Weights of a small GPT-style language model, trained from scratch on English Wikipedia.
Size: 15 layers, width 384, 3 heads of 128, 42.8M parameters.
MLP neurons of a small language model. Each row is named by its layer, matrix (gate and up: input weights) and neuron, and shows model dimensions 0-255. Each number is 500 + 25 x the weight over its row's rms, rounded and kept within 0 to 999. Numbers have three digits each. A neuron's up and down rows have the sign that makes its largest values positive.
After each neuron's rows, "fires in" lists the words (lower case) most often at its 100 highest values on Wikipedia text that the model never trained on. A number after a token or word is its count.

L5.gate1271:479490506484469538503502463479508481450470488508517522456472488483538494502500509490505507505453523515490463489543501512492454421530529496491539506483528483511558489501512529488492499484492523525479502538440497523496516526508522529509523514530564502483492520499490501525500538475499535427502500538534513508519454484458507475467464489496484489543540534514504532502530527565485532499512549444548490510483471504492493532479518431565531499522531497439499537517498503504497473494490507494510496510507455466511550520501518483479437497485451505514504485500498484467510475488529497483469468527535487504508510471484487457502471511509495524511485461515521523524467505459518483496483486506478525457492471468519456486503502498518513496506531500529507510518496476513513506510514488
L5.up1271:483511444509491502480501499493525527493518495505443464476489472476545509504512473510452482529520499504495536465499503504486545533491492522508474483500534477478486496519495508449464465454535491512485536505514512458521498515499534522511542458501472526499464494475488498498471490470496515504506516498493510474511494502491460473486492461504522504500482511496497523500528486474490463527474491493528473497485498483486502468433510546544528493475442515466474522520471503504510468484451479501554518503542511518503525466501544444562549566476503500499488494524503498493519463539537497558538505512530496519486506539508461519512502491516470513538502517516468489538475525463486508510527480527490544466494541485498516526448512488482470468486495486473534476487528468502492463503457475
fires in: "m" 38, "in" 12, "metres" 7, "mi" 7, "kg" 5, "cm" 4

L7.gate637:517511516506480541468493491531539526544526469536510553514489510483496519530469533508533505528506485521518503482481500483462470524502473508490508482499471483470474486512523527482472509529494500446506547518547485474498524497496523481528479498549511518499465422524500475508532526464487493491468525518466482540516509488479513547481514549495492483522481466498477467482556489513499518472489523496509451453488489454520573531467496491470535488492497522513504482481508489526522500464509449538501496486496519497504490482467500465538535504556475535490488456493443499524503489499469494524510510469527493463522501492498522522475520441517498475559504496549515514481494493500444503492498464487537493486461490539517472527501510498498455493463527502537482526529516502481516517488489475
L7.up637:501514510458504489514512533494546487516472504439458540511518455510485478502517514472478495475467496522499528529488545494494506524483533495513512459520512509526475512522487489494475510471527530496499472544527530482506465493473488529533542490495487528498484503530495476518514469483501493505498503474526469495466513488500486478501517494498523476478494492528487497512501510498496534498448505516489448448509512503534478502491553485468511479456503501482497490533484494503524499517484486506500512501493466451478522507476474467522480519502516469527515505518500498517507500452583480584535481494553492460470488532456474515486477510517510460470487507505438527467531457519508494517493519470500524539452514518505496473491463486515517507462533495493532540465491505546516527521499509
fires in: "in" 71, "during" 5

L5.gate626:518476494521543503489467501458489493545515460504497494512516478521529496489521515543498534486558485526473504559531487525508474490500462526502572470524518496507456512482493482483470536490496516491506498523484487526472522465457470487487473517527508479503475489495508503498473546511524506526541498486492553541444531469555479481450496482502460507528487499458507484456474501507485513483509511495475512488465485524543472549482497481490496545499526490500477499496491506540527495499516478502477462526467456467488496529496479507503509480531465475509521554545572538519539501477543499504514473504506515457467479464510496485445511478491516529499496541462548528488500547460469487531495529506488438531495516527451481466524473518499514468485491511520448492491517480497497512508485490
L5.up626:499509524512471514504504494542509449462529491525513544503523466493533515447478457498499455549497501515508450492514470472490476498525538494534496458489513501519494489490454507475502499485512480523498516498479503484490491545519495490522490491540453522495502505488484497504492504476516520515482512481486502453553490495463466525522495501547503531546501482518528487505516460523503515525488480504527509509500498540527458449513552498515508451515503504552525489487505503491517512477543500530517471477499521503527502518479509466462468473516488494502542489514503472518515486483518471491503497500500496504521494477482550487500510528491534531521531508502458484418480507528531471501478442540491521481487465469488486449523490493479492527503539496514524452513517526495471473568462447
fires in: "at" 67, "attended" 8, "in" 6

L5.gate150:497487515480522515485478484485452502527505533497427507522492497489512463526470493529483516501504499490448526493531442462487522509529451530475477474504518459516519496469477544459473517448517511472526472482485523506510540470490513514502508504507512519483502500505482499534461508542493530504446501462538511544504496486493529531509508488499515482538511492527493527499539491475510510511506502495509495515524521552471510493490544499495503499457497491510497489500534509518550476483485498508498465497535486517468534493471482505528465530491462488507469540509545555484502444518465525527526487510516528483506471495518510512482453483502459539492515498532459515505466522540529520483564451505501503450483466474540520570513493528468481504512517497496515515495492473483523504493519501
L5.up150:470483503466481424505512505497437521502548543470522473474509536514512461518469565558479502506512494545484535552483498476497506455503488488484501476487525531459474489467474467490476488497513459475500451484502463518463529512494515508494501507478464467537509485517490532475509496507475528483484527492427488496475489503500504532496481484517526511513502475574488507498513510478504481469471518505519492490471489486545527526496490455465488506466461501507510449503515538489507497497472492454505492505488479517470520532526505531518503447511506551467485453521538479503502493512513493490476549506493476515543524515477532519506477521527487514506518512551493554466499476504571512484529509517496536456529521508517540522534534523511476491512512466514475508515510492507529498506529541
fires in: "and" 63, "sport" 7, "sabicas" 6, "or" 5, "293" 4

L7.gate1266:505486525507514485492514535516406480508492524520537510447530506519485508490492518494508554524512516510527523539517529464506540483522507506492538492455508464506534532457488501532463477472529542486442493511462515456510512549519518513480517464467539509503485443512520438508503514525523515478502459517523485536498504491531516522468451480551479499522454503506479490493502483478500526475464507518525503480529489512501493470494506471542522558491495521526555511520548476536504486524494505488548501467544523546519535474487482563486481485485471480486498488494546502477537528513479453497529496519457521510523475513528492501516481487445512506535480514510479497495534543525522470474517471499487499506502545471476493511492503527508436528472515473496508535512520487477512513546506494
L7.up1266:467508517465454495478523475479523532510454498507481522473515494547492486502487551507463485510478504510525505503490509463491512518509504470521548509503465518514538475505474519478511519482468507481501511507473491500521509501524531468515522506533477506508517486484498512521482465467503495525482514465465536436520572538527548501467524447506520511522533520513492479560495520506508526493523481498522439496482510506514500470475485461477513509528493477487491496462502511499492456490476488479523520536512471514519524450506485507497508521496443534454507476553526506494531552526513489490478504510452526475525511464512483497499500509492516497507526486504522478445517481496505516496476512540495493476497465509487532564506549560466511480448488506483522440509489506466468477504520528
fires in: "and" 30, "to" 20, "during" 15, "in" 9

L7.gate1286:492491519509476518492462486529518506528529496560540477444495458523466511489472544517508521480452493510505479506473480540481519478515461516498526489520509487520498471460450477457527513512526529476518523474488504512532516521479494504465488482509517460498484479493483496485513499534498485473503527480451534510504495479451458518516473486487543497510486527500519506508475534524487525487478472509505509500486474500502504513489497477543514487480545498465522502500521465504506505516508496497533462492480512519535501513468538497541474500464416541508478500485490522501535468489467478497470521506546502514499480551464536509493508525513493502556485472524482521477476527516465512499424474480551540508493504476504494491501471495539502474480522498479513467485488472494449506490483457
L7.up1286:503483531471536497522479539495526468523507485474493495487483497508529496521503527474496514493476521515517536492515531470462514464519500497485522483473449531500485488536491553516531509437477473499500482524516512513514546498565492486485506444483467493490534505522484500499492479488511517533497497527454488443518495499511469507527523529510509540510469491529526485528549498503471519528464481498518484481463465500476536455518549464539478491500490487499483482472488489483517470516520477515518531472521555496487479446482473517488534488496485453487488513500515477530522536485500466493524489478497503501480502537454497490539474499511515521505487483512486445488533503484481490510453477506463506505462523532536538483476512510505502504482478446502511509511462552511503460455494478
fires in: "in" 84

L5.gate1153:471531493523473496491476480534472507461539513522529542496506459477475486502481536509556487476497536522494502514504521512551490489543464529516499487480482512493484529508490479499475499496490506492470547473488504451505478529459481559480499476528517503486492457502475499474520533504521494529483475535492510508531466481505505444492519507481468512531485482542516502458503515537546519503482449470494499505533531541497483496466479502484486541482537480530519522465507504551523495476523487475463523510466466517485484484509507529490490504484502518526442515545545485540466505510458505534530550528505499491503446478487514478494487527508505516535458489511485476538512466494457477481502451435493482495521525509480468497512463496468493503473519505499514519504476532536466491512465498
L5.up1153:492450479483461515490473470510462459460503481501531494464496479525536487496499466537500513554505484518522444520528534472475503473506469481449458491513510507509485523484516528485504498497524537531514507471509507500476482552493508530479440516500551440491487531514456537439485519517553523520501550510468476528467505465540463514519523547562483513502486490507505458527503500515429481533516527541504498498478512485511492493548510490500532493489498496489524490472496486509460490495508499539518458481504503552513529478524493532521457511465467536495464489488516501485512492528491515496476511460496481550500474479483502520516499492502496521458535521535497488493557530530538455496509530500533505522529473531482473479505519486475482483492494508525525500543443534514549520494472533
fires in: "served" 23, "also" 21, "worked" 10, "participated" 6, "attended" 6

L5.gate872:489503458456527483495503504511557501501444484482480543474501537494487513551446540485538476500530502505534485513553527504524493521511513491562480510493468462505477554474520496526486494510548550496506506501507502523512470529500497515488468492524501517501507481517503502506499500500496513491515488563540506528501522514520550466527471512513464518516491533480491494522476503550482518512516492498534479485505481508550482488518485517471526458543510497500504519516507551481518475492522499503526491538475543488480466521450530509522480487515509458486496482490480524495491499493479512526477492485503495489531551464467487521497501516499528480531488485501491488440513508508469534521530515460486474510519497485535493452454523515423480526466497519519522489478478513484475461510507503
L5.up872:465489500519498488490519497530534501475485458533488492492481486538448498566488520475548522511503492480503500470507469492489503524527511479533506451502479454510478508494480488509521517486579525502554490488470531503495461531453450544514485532470507549506537502549546493489573524468441502501491475470524451477525476459505533490466518488480509511503511471490467498484493550465485432471506514497532504499484464469493485507499477490489479526487515537537483488491515437531499474535510471530504446473497493498479494509549455484526501507515514492499492559515499456507514525527532505514494516495565473461473472524462489487477505523502485504497504490491512509487555511490510471492515490511510513519499461487497476509478489502473541474485513525492507502491504467485500531484483501
fires in: "s" 33, "in" 9, "its" 8, "his" 6, "their" 5

L8.gate1212:482484539520504515477475472497507501477530463452496493522490478505506528489481529527437538497559518553493508529511482496416532488473482501495529484475494491483512483468466475466513531500527453510474485511503525491516515511512516456505491487541492501505495489504452505505477501454499497510476520496521469488493508468460409433464524544531478495521528463476528488466546506528568455515480472464475506487498499454490517483478523506492480508484511474496485532463485495543483517495492498481509489507474504475536468482455505520548497460511501485457502495520463495529510487460495488476479480505475531531501494481503501479485549461542500501562504488542513516536455526511489524534471479493523502517512495482522493460498515481533515516472552549501485522478521464486476473546515504
L8.up1212:524535512532471501511457491504505525542471526492513534508498481530482491486510501515487451523467453515526498512460507524443514494471486468515495497516477484502514503519476485482482540470489488492496488476495477520502494496455536505494482510484456526490474530513560515466509554522512514560492491493526496488507574482556502515545492508501463520472530475484507502464494531507490522472453464472550518502507529510549498539469499493493491543499524494460499480522529496461503503489472518531475471503493469506510536518500503481457459517489526493491527505503456470504485533518481519492495481533540544497472533487455489460462511508473519484527472511468498513511514477494543489483512505498442497502524511451518531524519488517469519486466510438463502525526507480497482473488500490
fires in: "in" 56, "a" 8, "of" 5

L7.gate374:521484517501480498473525509544559465507527511501506518531545508500533461530501506523554458536470469512506486504522484473493496545519493497521484508461518491451516508514480561495507493489548525453504505554480482525522480480525476466491517503492502540538527467487475472513524490554494481487518525482510528522480494479492486496491503515509472454511500521502531494503504468477493514525507482484500444508466512501506494491436503482514481528538509488510489561482439496470483491538519531531527484470498548513522500543515495466512483501447465530501514462516469525493524477466486513510487526540499525542482480500450520505486505479513508518463517470532474453543471518523476498500508534495498518495510536518503500470464474486458496493522509468500537494518521510478458508525460497
L7.up374:505497510505489487525506482524469547486457527491484509477455482548546505512483506495478521483516491519466495451420502500461481539479472477502499479473490468514513496485503521510505528493499444499487515480484544529471514492516510497488484478474535493476464510561485500525496479476519464475495480478495516494492510500512527496471533505546511501466519490502525524524472538490466512556541501486548469478528522424500485471499477525460504462501474482456505497491465493476472480498528543477488540466493497479499493503450506544546510478514527530533496484529540465515513516515481548543460475470498477526490488524511506471419481505473471479525525505447521539530491526430495517472524506477477513521485488483507525522510510501470502497471523554477500553524535503491501500470510484
fires in: "s" 64, "macedonian" 6, "his" 6, "as" 4

L7.gate168:508480496472493540507498482480507497509465499530479517479533492552499488495531493506502515496492546488479498504512499533485498516527445536493490513502526515514568498523539537497445511504533506530502538497481519505491435483522522519503482542511475461514481528548464492540502514496501503536514511491535491483488507496519459502544471493527474496505493508457474477466464456523524529486497444525507597498502474512500494536468535491523506525496524452508483501469529483443467491556511509527532462535486496477558494469509539525490505498496501466491486486503529501485451480511510494470459499557538506525457482496470517464509533475492533534531498475463520503537511512459509531483515548511505491544467488492469449492532490468463504527469495500483493505524489510497509477510474502
L7.up168:524496534476504539480504532518523484487485458504528488467482538507504501453468509508513498468491494529462524494521548509472490498480495498516510507504510521505518462469512488490501489507516466503564518527521529484478470497515508498493525492488458479498456468505487484457528534534497490524519529507530539530466505442488467508506486536522534524479455474439489491473521495504501528527481486510531525522501465514473497500524515505530531488475558444502490493486538449509506510493479518462473520519513559509544453451522526520477440499484526543522493503483510513526501488516478502483488502488498485494462496511503513506448564530531484489476511515487465502496487473477483468493492498488544487494477507489476466489495483545424526534489497474548477493494520458483455539502407481
fires in: "with" 45, "against" 25, "over" 6, "under" 5, "in" 5

L7.gate1510:541501506495485517445470515516505496473510494490487490494488497510430506546471515516496528439498498467495503489528539535477507505524462483487518576506509511518485507476514509539496520468476521486475502488513476489477493457503459501509467457514526462483470497479552524524523540461482521484511503504530506509510495504483481484521495527536493467448510487491484528478557486488511517497492536436464486526460514515491501523493490511524519491487517516508480485553476477538503529534503513491529535505507516493482523500485526552498512495497522458504466555530506523499491481497551537523481482532497485461518496525484522493493530466500481506492483513489476464522501525474533479479496445511513510463515494473553454526481487493503474490503492516548512463476469513513539521520479510
L7.up1510:464485510494484482495455561508467498484514509475544520512488493505508518506464461461483508515500517557500507544509527497506496459492497515477495506485545506495527542483497489497521516488516468534490527503454535523503520621469488530539486539491506529499506523537546480504496475549489500503474486495481513524510476490501470518489508489489497508505517500548505484455496484496482543504497493503538482445529553489515492557514522419463482477465481484516515513529494507477499451485493495471510499514495565532506509465492527473476498476519472463525500502458482461551515517462464493477506544508540496512527479499527499513524489522458501494502475495503470564522517526487527503488500508475526473509507503520490477479484490528461502488519476509480498507471485519566501524518464470
fires in: "and" 39, "not" 28, "to" 23, "or" 4